Part of a small language model's weights: 10 layers, vocabulary 2441.
MLP neurons of a small language model. Each row is named by its layer, matrix (gate and up: input weights) and neuron, and shows model dimensions 16-271. Each number is 500 + 50 x the weight over its row's rms, rounded and kept within 0 to 999. Numbers have three digits each. A neuron's up and down rows have the sign that makes its largest values positive.
Before each neuron's rows, "fires in" lists the words (lower case) most often at its 100 highest values on Wikipedia text that the model never trained on. A number after a token or word is its count.

fires in: "first" 24, "silver" 18, "eight" 10, "nine" 6, "fifth" 5
L2.gate1803:496519509530481529484481588542530580604486457437579417434484487489444499487501574434516591583426527518567511552555512496591513501505433532528419437493529447481466535537545480517446540529514516444577423560547563521497483560488419404489456488498489534474461458425514503533429569542505589486558514516449494571443492456505513550564448541518494515496503477459438488477465519461586539476550431508499493452564441476488528456614496524533467408524455496493438527544496524457461470571509550558552483471556545498518449559580463434528576440554425645564564476545456530469516478464459597518454486561428546510471470468506456533478496383512467503555492437522402517582416539409380489632509556443438544493490470514498494458440447416579523445516479523563486491575542510479505559462521584
L2.up1803:431481472545473544438466423601475506479500527562608499520453419524502505466539571466550454476515377461577568490486458447571568461579506509465471454400499529435510486492537519502469485558516490459499478480491372433442463427458529445525500461558443406512542344506423453517492547467460473552450505506546473561487450502525480448524569509506572528438543455437471545539529476578586429553656484517569556467537435525465481448448516533545504466524505452500460463524501497477484503559446413509500551540514573493541569513538422518486476508445500561556530476575532507472551535473498475568471454562441446455551513449611450455484497406559518533511518487559494434465422467457588605481549545560510465443509442515463467371500524454490569469504530500510463506529546434489485503394541455

fires in: "actor" 12, "business" 9, "reset" 9, "actress" 8, "create" 7, "player" 6
L2.gate1598:478491521574580594381497527461508459440537501425518453427497480457472567444563467555583629428484505550477500536511519517490506466448471531585509556447529547451546432479500523486395572567474584616477515607561494536491507461427460527487520551517467497611463564471503508461488479511592508464499508611434452495507570509538468583484473520488491528506615488456490501454537448495497392498546535510449510467534452554507437395544493441570539500512438462525500539529546539467530513563436451474517544594498467552498501530533537511511575491454443505454523441515527431484535546553460519522447546603601538575610450423458457572570485489510555532539526529541505520491374477590540473512516508461529485552494479531566546392410565484594558485482498573537534522524513503403446521473510539
L2.up1598:538535574531477481450487484412515519529432466526589452397511454454428528460479519478490411489521487501367486460481491520544498554470527508491547517521486560604502496555498587525533538501504448438550534554478531557524488522514452581511452519633510486530484525529515537436470552463507520520508507509432511433516481503570535512523491557428633518518582470531489502390402410440424488486484509454721578679582444563573464525399477551523488448541478539441555493425554610497390571448440363460485531562533547472552493562480579444462465460483426551387454419499508503489505453482497489560570469535461445529518482403532472534495419544431499485425459510498532551533518542439557520430501553439563570480568495504537512467509400465511408536445443492557526483492525538566528544520453530

fires in: "west" 16, "south" 15, "east" 10, "highest" 9, "north" 8, "festival" 6
L2.gate1313:492483504491525547460468547532437523514484534551533529418471595554560473534497659447461398577541495498454536379557462510494583469547430556505487572415443425521542484443459502448453552438471431502501497471539597514467434453475494525436490509447536442517528528401470549481560514490454487552465463556478533484408506493595508528541506558517444524554427452526512504470462549519531437455575473524456508496504476506546511475423454575480498511544472444449489426562501542531564479452447593493394524434483551420437479454524373477496509514499471439519502515628451495464540543467452494513449574501416480420532500461487512482514485514577515547447527544531499467494482453541444526608537496459445375473446574457537399491441502466488552498417452540507521509534567487443531492465469599
L2.up1313:419477531464471530554445602475472613439509441477406467504463525444548532555524467468490486587521633613484510500548548506445520483464443592472513427385553476501545580566446498497503517412505539435585498432553528462458549545458515560490555559504534493475514529532486401571521429504543527567433445433423466509513556532573534551496543526519436461584415504467596481459519550482510495488491549481514588507496521480484553472564485511525466483437556571388464505550382554523426500498501538491526478526560563525464576481413497405502516602505545482544478522495525487468549585579497434483601477535537496477492583515463443563488586463562466502378481397463456525489479527509428491451516484469548476531494551493441491491456470465532498449552474546468491463470482651489493494561332508

fires in: "1985" 13, "1986" 12, "1988" 10, "1984" 10, "1987" 9, "1982" 8
L2.gate1379:460536533530486437541517476525517511503459472486455566546433528527461528543454522445466503529584626550481513498422443519533497518584528602435506426494523466436469491539553459564451499507466495616516459556433507496499494481480495517467521474493465545532504535563473519469504556515485392492426526464470451425523584464466511520560483582444424528532484561474557418472541421513468469464433425555497486488482494466457553446495526444504500569591511541446538529406456491578417540498440542457497493521483638503534504591471568616521473559498497485541482463591530495568528468408517440473507414615490433528513520457596563466388515474432482453446549484444517570508535532509476515472509528439471493472574520541597451559445487545558553589498460550470530468547544507432521484557514456
L2.up1379:533551514499491484475499533463537562491500487476520503541420505530466489495505501422498539502540494549472501508458479547515433478408475585412488523472540458596406478567545540548448484543465477506554583525578511500459402493425527457499545437562479511467529488495432594490457542542617516503422483526408474496583533393530515552549445502426493513490477495537582461617548541499565554443448475468472584478504420498421573531530508452523479523571548478507528479485441511481482499528505499511427544450594607548474533531478552481498380470540460465493562474557658551584502461460520481483441495549440559460499523438597395537431524540559521498426494494497555529467499543452481471498461531438448538529453427451523566594544535676508587474339486550449478471582585545484497478516474492

fires in: "not" 27, "all" 22, "nigerian" 7
L4.gate285:510458518504431386439547500418527498413472627533491541515533470431500517556477437431393519534495583434521528570497604496538502458546445531497562548558498407521547525496531505491462425529508471507566456508474515456594431556529409457548506512496632501537530518481502541469442513516522522534512546477528514488557435407519470540540450556451466444544517535452534507613485525488561483489553543582462484555501495513525490518409481606523509505477496535387624581526467521451529499448547565428367404575434508518543526499561527484483449553533460508404587651481538526492548538492469583615422519457508490422454466454539585597437457463516556489580612465524487512431533517538556548467512529401533566544561502566512551587473541485441413471452479534415543587443493496502420508509542489
L4.up285:518458511419493465435473512534442553420503428537513419448538440572438496491470451494484522414502557435525570505506547561551510439525480496562470546431377525478465514413416383435494517462573525451389445461469494362593519521481476526503508562465477447545456488479480488539519419522406465440503468446448459549597453460503519528434431562473473523500582502487514501585525563511462536517496485459394492508456536578505430457473527541494483536523496458558462509480528556592516562537460483498565444488485507483567470545531548569535376482500469474450443489554447431489449514495419495430468457495453539458429530374511522436591593547524492483561581517426409575438532476439479438504445503448523461514493471464519554554564478483559508586504599513467529449452477470532496482465527625

fires in: "nomination" 12, "husband" 10, "mother" 9, "school" 7, "father" 7, "premier" 6
L4.gate1262:521535459467557476519508528505532537598544548507506565519430535564457473467492523458534462500443539491564533487469482509485520499471409576375456431390483446542533483515544509465569565518517556549570521501422490465530433570609521563554469520553442551547559464496525479451396542517472513546394466421476485489501535478585531514397408474541459531456522611526440520504507523526529427443448625569537478510476482554497488468513487545546564469542519548508451541497460525474514558520493522500558519495418539546527653497498518560532558514494438492517467529454478520485411483529530482458485538474506564413518369487563504532607596579490491511510578404479539468520504514552452525519471510521557583581470461580501554472513484491485498530631577454577549506429495495522483483509485495
L4.up1262:531497473491490531570528515492550521562484438408460493619518449517553474434583504528503469520518447514471538502517492511405583551440555550465570499509453452511415564539499352438483483445504523585500558547526469484524502467527486513480452486461464526574473506569541561518408587498588470521547532553525552470538589508522514469529485522498483549563522517605426540625433484532490582444426540548492390462566449534413490551412535500515492514454335562523519420446516458526412509538531508489483594544565529522497446490566532482518554507447508509529512493594576547543453473522457429616544433591438533526432542466458537375503530512443518509514422494581550559410458454470523563379462500539499403672527520518486524498541488566493532525449521522557564521515561497462476495524534430

fires in: "s" 29, "female" 9, "male" 8, "apps" 6
L4.gate1482:477489478510457513546528505471465500501490571558443600496398591636476507533495554605552402557542480591503504533451466510490528499511504489462556451474513456543535509448484532591456467556537518535479488446533521484524507576504472420517485414457490526381442547486445471537542486512571535531490486428533477536515544479539512554429460514501448473550548482566422435503533487319530468502472432537488490508436511572515499507564588582473499443437458513442562516523517527479412516493498437477592452545491501489544456568579482506589560478500602461515401468491530578533497538543497524579472499468418415518493544496443474471566459468579553515593537454447480598509518487523442488507538456407454563447499411578430506544452475597583541569469490513487536534560581456534505431528546532
L4.up1482:531464499500496512452556547465462477465484474587459540512435468547448492527480442447604475440473543540467520442455508520486512510512464523447485539553500546487524416510416561440494369500520451399498540388517564477458580550584518524542527528447489518565462489500490464529454503429636514511469389475543522549577498513498501510498432510512543569515451528432539466538412428544599612446480471396518497464483530447486526437469533589564459480469535517521549525564475422490548504559461416552531526568520542584586429485487568542463464501475562522516465595468513479552532624503515447656438450510546552396538518519397497531523427484459529472522487429506606497464445450433532574409444515582439464539487435506420463529452542569626465523485611517450532571586458532520429500495533517

fires in: "as" 21, "aporhina" 11, "fish" 10, "at" 5, "asia" 5
L2.gate512:548505415557510455430475493442410527502442432508518533475536470528530488487485534488488453478525555423566463536546502493532499510492429460496492576502511560440499460473462467494513431521509548428535525543476624483490496539487404519467506443500526574530469474469539604462549485588483497560450418471518460484503542492458476598490510442396489588456473527503474465554489474441563515555472568541592506437521496464594412610637529480444512477474471465529535577487545573565481546453527548425521425490482447417464499487495558551442565518414505535521432460547369504481515450482410562495482472402534437537495528375519433527580591521439468451493474515435526549508445436523458526578450537528460424615475597477512482413432483508521452494422477542556539472514527458430536456514416553
L2.up512:485416423483547473454551485396533472459474489413471480442473546531523451457508643502551393513468528442551611512527499572586492520529429439471527538554494489487365533524478534539500547527492458473571433470519478490494473552550414535556459539530545448568540586466425486431490477545496497568469469442504380425536525519544462474495526501503482504485477621506503505481434520450538539508498504526548499380490487563522526443563553496422547438551526484480437498514438602501571577443491527539389482509526572528509520523520511506483471528375481577502498447510466565572534473417507563499404451426505517559478535559524553421480518555578486493471503523490485509420576552463502535604434476518471409584473496494469428533452468446563576436542376524543519535511515457524576492581502454